Weights of a small GPT-style language model, trained from scratch on English Wikipedia.
Size: 12 layers, width 160, 5 heads of 32 (1 for keys and values), MLP 640 SwiGLU, vocabulary 2048, 4.77M parameters.
MLP neurons of a small language model. Each row is named by its layer, matrix (gate and up: input weights) and neuron, and shows model dimensions 48-143. Each number is 128 + 32 x the weight over its row's rms, rounded and kept within 0 to 255. A neuron's up and down rows have the sign that makes its largest values positive.
After each neuron's rows, "fires on" lists the tokens most often at its 100 highest values on Wikipedia text that the model never trained on.

L5.gate438 [118 158 165  92 140  72  84 169 121 118 128 146  61  95 102 178 140 186 132 160 125 128 208 125 108 108 128 156 150 104  69 103 128 153  98 124 145 126 180 128 123 100 104 120 116 104 150 131  77 115 199 142 134  84  84 157 106 153 108 100  83 170 147 135 144 141 117 102 196 167 111 144 102 148 132 156 101 176 100 108  96 115 133 178  61 153 159  79 122  56 154  95 136 126  82  98]
L5.up438 [ 90 157  63 142 102 158 129 111 102 146 119 168 119 107 144 101 139  53  81 148 130 151 204 115 202 143 116 132 149 156  98 147 142 118 120 125 103 114 145 149 131 143 126 191 156 181 141 101 114 115 138 151 123  75 136 150 125 100 196 122 137 170 165 119 151 102  85 111 199  75 152 138 175 135 142  89 147 155  81 152 131  99 135 112 152  93 106 166 123  87  87 148 139 162  40  93]
fires on: " him", "ed", "h", "e", "ation", "ment"

L5.gate629 [ 76  86 111 167 115  51 107 101 105  99 110  39 145 125 117  91 143 137 179 143 173 101 135 106 118 140 124 100 107  94 134  98 104  57 104 170  94 149 124 172 130  94 167 122 168 173  82 124  83 102 214 113 176 153 135 135 132  58  82 165 137 168 183 141 145 121 179 113 124 131 137 135 124 156  71 111 112 147 120 140  86 141 148 145  97  81 136 164 119 142 133  53 107 112 169  73]
L5.up629 [170 118 129 143 161 128 110  92 105  96  74 175  70 162 116 135 124  76 133  94 115  54  65 184 147  62 190 140 124 153 203 124 155 176  84 105 112 152 129 128 106 119 171 117 136 123  64 117 106 139 103 135  91 133 101 203  77  67 160  97 191 175 176 142 106  90 165 143 144 117  75 138 131  78 156 170 144 119  77 130  94  94 175 148 122 112 117  99 119 114 104 106 129 156  93 160]
fires on: "c", "le", "par", "gi"

L8.gate617 [ 42 136  97 172  95 105 124 156 102 129 118 127 161 152 123 113 181 122 155 132 158 165 152 136  82  81  92 150 148 161 153 142 119 150  91  91  66 150 138 160 185 152 110 199  99  58 134 129 154 172 107 119 133 115 164 178 170 150  81 167 133  95 108 116 142 170  93 124 111 130  69  97 101 189 114  77 158 111  71 110 107  95 155 173 137 145 173  83 131 104 163 107  72 210 138 147]
L8.up617 [112 132 169 131  80 129 106 124 115 126 122 168  82 116 104 115 123 147 173  82 109  75 141 109 157 143 110 115 162 164 106  90 212 117 106 132 124 100 118 179 137 135 154 119 133 137 136 150 161 103 149 115 141 114 150 138  87 169  44 198 103 130  99 137 108 117 100  67  85 173 113 125 130 128 113 143 114 177 168  98 122 172 186 158 122 217 164 119 182  95 112 119  90 100 101 148]
fires on: "ur", "ist", "vi", "er", "ol", "ul"

L8.gate419 [ 97 109 156  85  93  94 152 170 120  85 158 108 128  95 149 126  91 124 136 144 153  91 130 144 109 136  99 102 132 140 165  33 196 100 153 137 138 132 133 149 143 106 165 104 107 144 149 216  90 160 139 119 201 148 130  53 124 143 147 168 126  93 133  99 142 123 138 110 133 175 104 172  68 131 125 157 104 113 155 140 153 101 145 114 179 112 159 118 177 137 157 130 110 117  75 116]
L8.up419 [158 131  75 120  79  74 110 111 133 126 156  96 169 108 135 104 113 226 175 167 148 130  89 143 102 108 126 152 150 139 147 139 143 100 126  79 147 125 170  88 120 150 168 182 121 154 105 110  84 136 111 108 115 143 151 103  98 134 129 122 142 117 100  64 110 139 180  58  92 138 109 159 166  90  99 155 202  99 116 131 113 104 144 143  96 112 165 109  66 128 116 140 123 132 150 160]
fires on: "il", "ri", "hi", "hen", "y", "ir"

L9.gate114 [127 143 136 130  78  54 117 126 134 149 109 149 179 210  88 130 156 162 117 132 217 116 133 168 124 106  87 137 165  57 116 141 101 141 136  81  67 100 107 117 171 182 111 145 102  69 129 175 162 161 156  53 115  69 154 176 141 157 133 157 132 139  96 145 154 182  96 140 151 127  80 102  86 143 124 126  88 177 148 140 136 159 103 211 146 169 142 152 147 125  84  78  97 141 135 126]
L9.up114 [155  54 140 119  89 107 176 152 178 179  91 123 133 149  86 110 126  95 128 125 140 163 118 127 156 134 133 103 140 153 114 118 146 117  74 117 144 164 112 154 102 137 101 125 134 100 127 159 152 114 129  85  74  78 139 176 150 126 127  91  67 118 143 107 169 133 169 111 221  97 101 140  97  73  94 161 150 170 124 104 147 130 129 188  89 125  90  86 168 149 125 107 115 112 132 189]
fires on: "vi", "la", "lu", "pen", "ur", "n"

L6.gate107 [138  89  77  82 106  86 113 117  99 106 118 151  97  93 154 116 160 113 131  83  86 125 139 174 164  86  50 121 147 102 145  83 131 161 159  91  92 128 159 148 103 156 110 125 195 144 122 162 156 113 177 201  83 104 148  59 144 132  88 155  98 207  96  99 116 116 111 124  97 127 117 171 133 183 158 141  84  80  90 113  94 187 119  95 111 114 125 132 156 134 154 167 114 142 184 137]
L6.up107 [152 121 131 138 147 167 141 112 166 126 112  91  65 111 167 134 114 158 170 190 130 103 118 131  61 128 131 115 182 168 128 117 168 201 189 144  92 151 103 143 105 121 142 170 106 176 141 137 136 128 133  51 124 167 145 124 146 158 133 150 133 152 130 115 102 120  74  71 122 109 177 100 175  87 150 113  51 159 139 104 194 142 111 135 214  87 104 112 135 112 118  92  88 117 110 158]
fires on: " to", "-", "t"

L8.gate203 [168 128 117 147 151 124 164 150 138 149 123 140  96  77 114  98 149 142 143 143 134 156 148 136 123 221 151 142 166  88  52 101 112 124 156 137 120  94  70 118 193 170 136 107 107  78 119 109  87 102  74  76 141 109 168  94 117  84 104  89 156 152  99 125 128 135 139 144  55 141 137 121 117 160  93 143  95 149 121 125 151 139 138 112 140 180 197 161 149  98 175 109 138 142  99  75]
L8.up203 [132 100 159 186 129 151 158 116 113 183  90 116  78  77 145 121 133 107 138  76  98 171 111 138 118 132 182 143 186 140 128 147  98 136 100 133 119  85 125  97 108  52 119 121 113 113 141 102  73 117 123 100 140 118 165 174  79 134 114 140 107  97  95  82  88 133 133 130 125 101 116 173 112 109 106 175 131 126 138  86 116  68 164 177 109 134 173 116 135 186  94 165 187  37  59 132]
fires on: "or", "il", " (", "ig", "ill"

L9.gate316 [118 154 148 115 100 110 136 174 170 137  87 168 113 139 140 111 188 196 113 138 116 152 117 145  76  48 112 141 154 165  86 116 174  42 112 157 110 171 183 125 153  73 145 139 151 125 124 102 108 109 182  75 106 100 100  64 115 114 129 110 117 135 184 159  61  91 124 145 184 179 114  89 148 140 100 141 145 122 150 125 104 142 140 140 158 140 136 141 162 143 112  66  85 131 125 144]
L9.up316 [105 125  72 140  78 139 177 144 127 125 124 190 109 116  86 120 199 112 113 155 163 132 121  89 124 144 134 150 107 201  84 123 172 101 155  84 184 176 182  82 141  86 145 115 211 117 146  93 130 186  70 136 183  48 117 138 132 176 116 113 124 103 109 112 178 136 158 139 142  86 163 120 159 113  90 163 113 148 126 123  89 119 104  79 145 118 124 106 143  61 143 139 121 164 110 112]
fires on: " him", "ex", " Am", "ed", "A", "y"

L8.gate254 [125  99 116 129 129  83 165 116 138  88 160  83 114 103  97 154 146  95 120 157 157 163 126 155  84 103 181 120 129 158 142  90  95  69 168 148  97 108  95 162 144  80 119 114 140 107 101 102  98 165 138 159  83 115 166  90 134 166 112  40  93 129  94 100 101 193  96  74 154 124 126  95 117 115 140 168 124  79 143 117 107 135 117 138 178 153 101 161 177 108  65 186 138 171  47 161]
L8.up254 [ 79 100 147 145  97 120 189  78 152 114 155 151 120 139 153 191 156 162 129 117 118 210 101 128  86 188 176 119 130 176 231 175 134 102 134 145 117  80  93 120 153  82  69 104 124 115 100 180 152 145 111 132 113  90  89 102 119 117 113  72  88  57  89 105 118 103  99 147 152  97 120  93 140 137  99 163 135 122 152 112 145  93 143 130 128 142  68 134  96 136  99 150 104 158 122 166]
fires on: " |", ":", " by", ","

L3.gate455 [119 137 130 118 122 103 143  88 166  85  89 199 179 166 162 112 121 118 110 149 120 148 151 164 139 124  93 104 166 135 103  92 133 128 170 191 134 184 148  89 127 139 171 130 121  84 142 168 119 124 149 114 143 125 132 140 149  77 138 118 139 130 161 119 140 106  95 171 188 179 142 141 180 183 141 188 163  99 131  95  67 126 145 186 149  84 100 150 166  90 118  82  62 126 149 102]
L3.up455 [ 94 161  58 156 128 177 161 128 144  90 155  68 111 165 127 110 100 165 119 115 132 148 161 119 134 135  87 114  73  92  79 158  71 105 123 108 131 125 216 108  90 185 160 111 159  95 155  86 131 128 155 147 114  90 152 117 111  79 154 109 119 135 158 115 118 120 122 108 138 107 165 134 141 127 150 165 143 140 137 169 145  22 162 129  81 109 111 135  86 129 152 154 130 131 132  81]
fires on: "ur", "y", "re", " him", "ney", "z"

L6.gate139 [149 108 143 131  81  93 174 132 135 114  99 112  74 161 155 113 161 151 149  78 171  75 109 101 102  98 190 108 193  93 119  94 149  97 175 127 154 120 146  92 181 101 124  95 167 162  89 108 122 141 105  94 131  56 165  69 101  97  81 169  92 109 129 126 158 117  85 144 119 153 118  53 140  86 174 202  81 136 145 132 111 135 178 154 159 185 129 110 141 125  97  77  67 142 175 164]
L6.up139 [103  94 116 166 109 148 165 152 107  77 154 138 126 153 135 138 128 167 154 107 154 127 139 130 134 115 114 202 101 136  92  95  82 126 169  82 201 100 111 152 133 101 140 100 104  62 112 231 133  79 201 131 141 123 140 123 129  61 134 154 128 131 168 117  93 161  54 188 131 125  84 117  97 114 105 134  88 138 101  93 200 122 156 115  99 147 110 169  79 117  86 114 131 150  58 122]
fires on: "la", "our", "id", "pa", "or", "up"

L8.gate4 [151 158  98 167 126  94  89 152 129 161 101  98 204 116 116 152 139 100  95 129 125 159  94 139 159  94 125  96 148 138  97 135 210 132 108 106 151 133 169  92 153  93 120 149 132 180 160  70 107 123 118  53  73 143 126 123  76  84 160  74 118 121 129 189 123 107 171 123 110 171 161  96  84 193  46  88 139 144 108 103 128 153 156 118 111 174 142 215 148 131 142 110 125 137 127 131]
L8.up4 [140  83  93  87  72 142 112 149 158  60 141  80 151 138 125 113  65 103 154 146  85 151  96 151 128 144 141 155 114 101  65  74 138  97 112  87 141 192  95 117 124 104 141  92 173 127 163  83 123 121 160 136 135 104  80 112 147 116 102 151 175 187 152 134 174  83 148 107 135 130  85 171 146 107  71  98 119 146 122  94 144 168 125  76 162  99 145 124 124  97 166 148  99 101 107 177]
fires on: "-", "um", "ó", "y"

L6.gate632 [158 195 114  72  59  80 120  74  43 116 166 126 136  86 137 127  58 124 112 107 163 141 154 113 187 142 145  98 117 118 153 146 125 171 137 111  91 128 104 116 174 111 118 116 199 166  55 106 135 135 160 100 160  83 117  46 134  60  94 159 180 134 143 180  98 146 140 127 119 146 147 161 105 148 124 124 166 103  87 172 140 118  92 164 149 127 149 103 124 155  65 101 136 212  89  56]
L6.up632 [114  85 101  98 105 152 131 107 123 128  92 132 136 164  62 111  97 164  92 109 152 180 128 138 140  88  96  67 103 140 107 149 133  78  69 121 113 154  76 132 108 129 105  79 176 175 114 111 124 125  85  92 128 157 110  77 130 110 146 112  94 111  76 100 110  40 113 155 140 130 159 155  96  78  98 188 126  80 121 130  96 104 118 135 144 168 159 110  89 109 148 193 113 125  38 108]
fires on: "if", "ed", "lect", "ot", "ight"

L6.gate629 [152 142 217  84 152  81  95 169 127 153 154 118 140 193 137 172 126 213 146 114 170 130  98 110 130 104 134 105 123 137 136 164 113 107 139 157 115 119  73  91  94 115 135 197  87  87 133 159 139 104 166 107 122 139 137 125 136 104  74 184 141 118 116 164 123 130 141  99 108 145 129  94 104 208  90 171 142 111  98 145  78 136  97 206  52 158 164 103 140 116 131 111 142 130 139 195]
L6.up629 [ 85 143 132 136 107 147  91 172  97 121 125  92 117 107 149 121  98 131  89 133 116 141 162  74 107 128  93 117 155 178 100 158 105 151 109 142 132  76 128  76 105 111 113 124 174 150 155  93 152 101 163 147 128 136 181 124 119  72 158 177 174 144 172  84 171 129 169 151  82 146 134  72 122 152  88 127 128 161  68 110 186 151  88 155 111 167 155  29 210 113 159 164 133 160 118  99]
fires on: "ten", "al", "ro", " and", "p", " as"

L5.gate49 [ 71 160 169  78  73  72 188 148 130 127 102 173 122 146 176 192 154  97 144 115  69 123  90  55 128  66  59 113 160 149 146  85 140 112 104 110 156 122 123 128 203 130 166  54 168 138  54 138 134 133 158 148 152 112 162 104 105 143 138  83 142  99 136 105 114 114 104 137 152 216 119 173 126 108  87 107 106 139 167 118  93 153 123 111 120 132 136  89 133 130 159 150 110  91 155  91]
L5.up49 [135 140 152 108 145  92  96 168 106 200 175 132 179 109 152  91 130 120 119  59 158 145 132 142 140 128 133  93 122 173 110 107 151 118 103 163 127 141 145 110  75  75 169 118 160 154 106 130  65 192  91 145 121 150 140 122 115 133 127 121 139 127 112 181 111 182 149 108 143 185 107 111 153 108  96 154 197 101 144 148  72 123 136 189  85 127 115  95 100 119  99 125 129 141 101 142]
fires on: " as", "p", "hi", "op", "ri", "\n"

L9.gate559 [177 147  85 119 149 106 161 157 101 135 125  95 141 177 136 119 192 132 118  82 114  92 129 156  68 121 123 103 123 143  76 129 147  61 140 118 113 139 132 145 136  84 137 156 134 101  93  93 128  88 148  50 138 155 124 192 114 106 146 145 167 160  94 160 126 181 144  87 141 135 138  59 130 166  68 107  96 116 119 110 117 123 137  84 138 126  81 106 169  81 138 132 134 174 185  99]
L9.up559 [168 121  92 137 116 120 150 128 133 138 133  95 138 148 153  61 131 133 165 110 142 130 132 173 107 146 133 106  94 144 103  69 129  85 173  98 150 160  82 124 140 147 112 144  96 151 127 130 122  95 118 127 170 160  75 166 110 116 136 113 135 143 147 101 154 148 129 128  50 195 119 147  94 155 172  86 111  72 138 126 174  54 134 130 110  91 145  84 156  90  92 158 143 183 129 130]
fires on: "y", "li", " Vi", "vi", "-", " Li"

L6.gate566 [ 83 121 212 125  81 128 170 163 149 138 100 137 129  74 135 160 151 132 159 102 115 172 143  81  56 147 128 165 134 156 222 104 161 144 152 103 127 135 153 144 133 159 113 161 147 149 103 145 103 102 188 145 125  88  51 167 136  66 155 222 134 172 187 135 114 103 132 151  89 146  92 129 165 125 100 158 129 148 123 121 120 137 117 108  93  81 127  88  94 162 135  51 169 154 111 118]
L6.up566 [162 143 129 178 162  92 138 153 104 127 128 125  96 160 100 137 145  73 125 107 110  80  43  91 135  80 139 129 145 122 124 145 136 165 208 172 120 118  90 240 148 180 143 119 185 164 106 130 149 111  83 110 129 108 167 143 129 168 126 121 147 190 178  85 113 105 165 115 183 120  90 148 140  59 147 199 125 142 164 179 124 124  91 106 145 110 173 131  66 112 110 129 117 127  90 131]
fires on: "re", "par", "il", "le", "put", " For"

L8.gate198 [121  90 147 156 136  74 214 131 138 141 160 121 109 136 110 178  99 113 162  58 124 161 122 106 116 160 123 151 132 146 125  94  91  62 115  93  79  84 141 160 164 108 151 116 201  90 110 154 159 149 124 149 154 120 102 149 163 138 161 101 105  82  99 121 152 120 140 124 194 112 139  75 142 147  57 169 105 107 183 125 103 122  79 136 110 179  76 116 127 152 144 142  39 131  87 162]
L8.up198 [189 112  53 129 145 130 163 107 143 161 171 133 113 121 141 137 155 141 175 118 168 159 101 117 149 141 158  64 120 156 139 124 113 124  85 105 138  72 141 101 117  58 146 166 174 134 130 132 143 147  96 105 118  99  88 100 123 127 147  85  90 111 116 138 106 150 132  45 183 155  96 101  72 130 139 162 196  78 154 115 121 159  59 159 133 157 101  72 114 142 105 205  92 169 115 123]
fires on: " |", ",", "-"

L6.gate184 [122 141 116 121 132 106 187 113  99  94 150  86 118 110 126 130 118 210 120  60  67  99 167  90 193 127 147 126 182 129  91 134 142 112 143 153 107  64 115 107 183 110  97 150  86  93 159  97 109 126 102 139 145 165 121  89 161 151  98 131 102 109 125 226 101 136 170 124 162  57 104 172 142 115 104 133 114  92 108 106 142 176 129 197 120 179 149 132 103 135 159 102 105 185 113 152]
L6.up184 [199 162 123 119 151 188 109 123 176 103 101  45 103 153 144  88 166 137 100  91 108 139  95 140 106  90 164 108 116 128 151 196  94 123 169 115 177 130 157 140 188 100 116  96 115 144 149  95  93 127  55 151 117 126 140 164 152 130  88 164  65  84 108 134 128 163 127 137 143 135 145 108 112  92 109 149 160 128 111 125 139  47  75 195 150 158  98  78 113  75 117 171 131 152 130 167]
fires on: "an", "un", "al", "ni", "in", "or"

L3.gate204 [115 123 140  80 133 131 164 116 152 169 103 155  86 149  99 108 138 137 138  65 123  97 161 171 159 180  65 154 162 112  91  81 139 172 129 122 152 108 121 171 147 165 158 183 156 114 133 110 158 154 144 121 115  82 163 103 170  47 108 169  82 124 144 157  73  70 122 174  82  97 146  94 116 119 146 198 142 125 132 134 133 109 113 121 124 189 181 100 144 124 168  72 136 114 105 138]
L3.up204 [111 137  78 136 137 132 135  88  99 153 110 123  74 139 167 131  97  99 126  79 171 131 139 106 201 109 151 166 133  97 134  81  97 162 143  77 135 145 133 143 165 101 195 146 107 127  90 159 130 126 150 185  96 157 174 148 173 155 156 155  86 160 141 155 141 130 148 123 158 162  82  91 132 112 102 166 155 118 101 150 143 122 178 125 143 201 146 178 178 151 148 108 159 129  35  92]
fires on: "or", "re", "la", "mit", "°", "ly"

L6.gate620 [ 94 168 108 161 141 101  80 178 117 108  99 140  97 127 176 129 134 136 142  99 115 178 149  64 102 124  86 126  81 122 118 151 111 136  93 142 106 122 163 106 145 126 157 109 189 110  92 107 158 127 131 128 153 119  75 149  99  44  80 120 137 226 118 145  96 198 103 111 103  96 123  99 122 169 102  87  52 129 143 146 146 137 131 143  61  99 128 123 139 115 192 101 127  74 108  78]
L6.up620 [146 113  70 136  98 138 135 179 165  94 136 139 138 131 118 163 172 156  89  62 122  95 187 157 152 184 120  73 111 125 102 158 129 123 150 102 125 145 113 132 112 234  84  77 136  57 133  85 116 122 149  97 143 144  83 126 154 134 152 167 120 109 165 113 126 138 149  85 160 156  94  85 104 135  90  84 134 114 145  76  96  68 155 136 116 111 141 198 139 126 119 142 108  99 122 168]
fires on: "n", "o", "or", "y", "e", "lo"

L6.gate358 [105  66 139 108 136 141 202 122 105 101 127  92 147 113 118 117 118 131 113 101 129 141 128  95 143 125 126 113 184 109 116 112  68  68 144 114 102 143 123 133 170 157  75 127  90 134 140 149  96 129 130 111 112 132 205 100 108 137 117 152  94 100 119  69 152 120 117 211 126  76 141 189 127 151  82  91  93  81 145 122 168 102 122 115 166  99 132 133 113 122 174 112  57 136  77 110]
L6.up358 [164 141 194 114 150 144 202 145 144 165 152 117 122  79 154 174 142 166 145  76 120  68 116 143 179 146 118 125 133 162 164 115 139 130 142  88 126  74 131 157 133 116 167 126  91 151 141 128 106 107 146  81 137 140 125 126 102 115 178 168 161 143  56  79 104 188 132  86 113  40 147 121 134 121 126  74 142 111 139 132 144 122 154 134  86  71 150 144 118 158 177 168 120  86 163 129]
fires on: " of", "ring", "t", "al", "il", "or"

L5.gate170 [108 121 148 109 143 137 104 197 169  97 122 101  82  90  91 127 107 168 121  98 126  93 155 128 132  76 135 134 167  71 100  87 139 149 143 159 138 118 163 129 142 139 175  87 145 125 131 120  92 128  73 142 107  89  90 126 120 156 102 135  80 141 149 105 139 130 167  94  52  91 201 102 158 114  93 173 101 100 196 120  92 158 128 165 122  95 177 160 126  93 164  90 150 141 116  76]
L5.up170 [130  84 131  67 101  72 171 124  84 167 134 198  75 122 199  60 134 150 112 192  89 122 126 151 142  96 137 151 142 101  99 117 137 105 106 117 141 164  76 116 145 117 107 138 178  62 185 116 166 166  99 119 143 124 137 188 177 112 178 129 111 133 110  63  76 172 128  78  97 153 121  41  57 134 140 149 121 105  78  96 102 155 101 115 117  88 145 114 152 133 167 111 160 156  84 147]
fires on: "ian", "ish", "an", "en", "ine"

L5.gate537 [129 115 115 131 165 120  57 159 133 116  68  20 124 101 114  95 114 123 142 122 149  70 142 133  98 151 112  87 131  52 135  90 202 137 188 150 162 121 134 131 183 102 174 106 118 122 126 117  82 159 160 148  92 110 103 163 119 106 143 174 128 200 129 114 161 128 157 149  91 109 173 139  87 136 144 137 111  99 168 129 120 125 148 136 141 138 128 204 144 149 151  78 116 136 159  27]
L5.up537 [100 154 163  76 162 128 105 108 148 111 161 134 135 124 106 191 157 100  83 171  91 129 129 148 116  77 193 112 168 160 161  89 133 153 120 152 114 101 122 147 150 101 131 174 153 133 150 125 139 149 152 115 134  86 120 119 160 148  79 132  54 114  72 176 118  97 155 108 135 172  94  60 159  53 183 171 117  85 112  89  78 159 110 124  96  86 207 130 121 155 103 201 180 145 129 104]
fires on: "op", "an", "ish", "ie", "u", "ian"

L6.gate273 [120  90 180  88 124 100  86 158 118 205 150 112 117 159 190 134 143 163 132 116 170 161 150 206 126 152 167 134 233  94  69 122  85 137 173  40 145 110 102 139 109 131 162 162 128 120 126 148 106 116 122 146 111 181 142  72 147 158 101 102 100 128 151 195 110 101 158 138 156 126 163  90 116 131  89 165 162  89  88 170 107 164 131 135 172 169 118  99 162 114 169 149  83 155 158 165]
L6.up273 [142 130 102 115  62 130 112 138 140 164 140 122 159 142 126 104 105  98 114 130 125 107 150 149 129 108 179  99 212 168 174 168 104 151 182 108 164  52 156 123 127 109 101  91 133  97 150 129  45 121 152 126  90  98 104 144 143 122 120  99  74  60 149 119 177 127 128 149 163  64 107  81  91 160  73 141  96 109  90  98 112  56 104 167  85 107 130 110 126 120 165 168  73 125 146 116]
fires on: ".", "la", "al", "ro", "re", "ation"

L6.gate303 [149 148 118 153 149  91 115 145 125 138 113  80  68 134 110  99 101  77 174 173 101 104 157 188 159 107 142 168 147 130 131  64 137 104 131 113 142 110 155 182 133  89 171 154 146 137  82 151  85 103 139 110 153 121 148 142 175 107  86 176 168 119 137  89 139 137 160 160 131 139  91 132 200 165  80 131 116 116 107  97  81 173 135  97 131 122  92 119 117 124 131 164  63 143 168  68]
L6.up303 [223 105 204 123 167 106 116 121 160 129  96  87 114 140 163 169 131 156 129  90 116 123 186  84 132 178 167 123 175  78 109 127 127 149 187 140 143 143 155 103 137  70 161 156  73 103  90  79  98 125 158  84 126  93 183 146 150 145 153 137 103 139  75  89 135 130 109  94 138 112 164 142 162  96 118 176  92  92 130  73  74 162  96 135 126  87 110 179 121 132 106 120  88 104 161 164]
fires on: "ro", " |", "tro", "st", "t", " also"

L3.gate602 [125  82 123  85 117  64 158 111 136 191 158 107 106 111 119  89 153 109 162 103 142 168 117  83 134 100 118 114 133 162 129 153 103  88  98 158  71 108 132  92 172 103 117 146 100  94 168 152  75 119 132 172 154 137 144 105 161  89 118 152 108 161 147 148 169 147 179 158 165 172 159 123 125 161 120 122 100  89 173 206 104 174  96 145 112 148 123 157 157 150 173 125  44 148 154  86]
L3.up602 [ 66 126 169 143 123  98  84 129  84 101 112 123 142 142 151 136 167 139 160 133 155 165 102 107 154 147 130 114 148 125 113 194 134 149 164 146  93 121 194 133 143  79  82 101 120 113 173  88 123 141  75 117 107 204 128 166 119 163 135 144  64 173  96 141 141  94 153 123 217 155  71 104 123 123 102 142 208 124 145 132 150 128 102 165 148 228 132 105 107 144 118 153 157 180 127  80]
fires on: " as", ";", ",", "da"

L8.gate324 [109 160  90 116 128 121  94 105  64 141 131 100  86 151 114 119 168 110 149 185  68 148 124 122 133 144  62 115 191 148 129  62  85 110 107 101  59 143 107 139 119 123  73  99  88 132 132 183 155 113 119 148 159  99 154  92 118 172  86 126  91 134 197 122 170 101 117 115  95 108 129 141 151 148 196 135 143 168 138 115  89 150  72  71 161 112 152 113 158 120 133 116  78 154 122 145]
L8.up324 [185  93  86 145  86 130  55  52 142 152 167 165  73 130 197 130  89 121 142 133 181 113 124 139 126 190 166  66 191 142 195  84  86 147 134 149 121 116 156 166 163 201 109  62  94 104 125 120 118 143 131 155 106 176 129 138 169 132  53 135 140 141 106 135 134 103  73 128 115 114 200 113 156  72 110 169 136 177  91 147 103 129 122 162 128 138 139 161 104 133  61 129  87 143 139  98]
fires on: "ly", "t", "c", "-", "y"

L5.gate196 [117 152  76 131  82  92 127 142 117 118 109 143 130 173 159 136 110 125 104 107 137 130  98 168 131 180 111 106 118  72 124 119 137  93 157 127 103 132 133 174 160 237 115 113 111 147 103 158 146 175 129 135 111 136 154  77 142 114 157  78 143 166 145 185 127 139 180 156 178 153  80  98  87 183 160 117  84 192 131 177 107 136 184 178 187 151 119 155 116 160  96 128  51 124 150  92]
L5.up196 [102 140 147 181 129 126 119 166 104 194  59 136 175 112 185  51 124 113  93  86 148  91  99 143 128 116 185 143  85 125 105 168 109  78  85 181 123 124  85 175 158 100 116 142  86 180 130 107 146  96 134  89  77 159 152 165  84 169 126 142 139 167  86 168 125 149  95  89 158 122 135 102 118 123 121 107 100 133 165 130 130 147 121 129 140 138  90 175  94 122  96 118 116 114 175 129]
fires on: "lu", "pi", "vi", "po", "qua", "ju"

L3.gate138 [136 107 168 103 141  95 134 114 109 139 172 175  89  71 153  91 113 170 107 130 156 173 134 176 117  90 143 195 137 142 108 173 140 146 134 169 114  99 124 183 146 149 113 248 115 109  99 145 130  95 101 109 126 148 104  97 101 139  85 140 116 125 172 179 126 124  97 155 151 100  99  76 180 136  66 165 160 132 130 100 109 133 144 148 157 131 128 128 154 143 100 152 126 150 121 106]
L3.up138 [104 157  72 107  67 101 133 147 172  60  48 181 172 140 160 161  95  90  90 134 121 157 142 157  96 119 153 124 124 104  93 113 141 154 179 133 157 144 107 145 147 113 122 121 138  95 103 145 113 123 108 143  97 125 143 119 183 149 168 193  90 143 158 156 121 114  90 147  80 174 174  53 112 161  75 133 147 104 117  92 124 147 158 177 143  94  99  78  97 139 127  79  90 148 109 121]
fires on: " pro", "ro"

L3.gate220 [104  77 177  80  38 104 106 162 165 107 207 111  87 145 131 155  82 132 121 117 115 114 165 138 126  87 120 111 101 112  83 119  90 162 105 145 127  85 103 168  94 136  98 174 148  99  95 113 112  97 177 106 121  92 103 175  65 168  17 154  88 170 172 136 132 128 116 127  80  96 117 150 155 132 115  92 121 159 155  98 135 138 118 185 158  75 135 160 137 108 132 134 141 139 125 137]
L3.up220 [124  95 121 102 117 113 141 142 174  38 151 161 210 112 161 109 137 111 137 115 107 172  85 130 148  85 142 125  89 172 163 119 114 138 123 108 105 162 131 137 149 107 101 137 111 131  92 167 104 138 151 114 147 153 179 158 137 101 108 126 168 149  69 115 176 127 123 123  81 112 157 118 145 140 131 134 128 166 156 189 115 156 119 200 192 168 110 134  99 128  97 133  69 152 112 158]
fires on: "\"", "or", "o", "el", "“"

L3.gate400 [ 96 150 116 146 111  73 155 119 135 122 157 162 146  62 100 135 150 134 174  81 106 188  91 118  61 151 140  80 179  97 126 106 174 165 172 139 144 118 184 141 136  61 128  73 118 141 141  92 115  98 122  86  92 182  82  80 147 117 136 113 111 115  81 145 149 133 127 165 109  85  96 163 167  90 113 170 144 113 185 141 117 154 183 191 127 103 128 124 155 177  82  52 117 120 143  72]
L3.up400 [110 135 133 156 113 147 100 143  94 131  70 177  89 120 136  95 121 159 106  81 145  93 101 112 119 103 165 116 127 152 143 173 138 152 132 126 143 172  90 130 131 118 168 103  76 147 171  30 118 135 126 155 100 145 181 140 121 103 113 211  92 111 130 193  82  86 160 122 106 121 160 157 141  89 132 154 139 151 139 103 147 105 106 158 126 174 101  83  96 163 188 139 197  88 143 144]
fires on: "an", "na", "un", "at", "tan"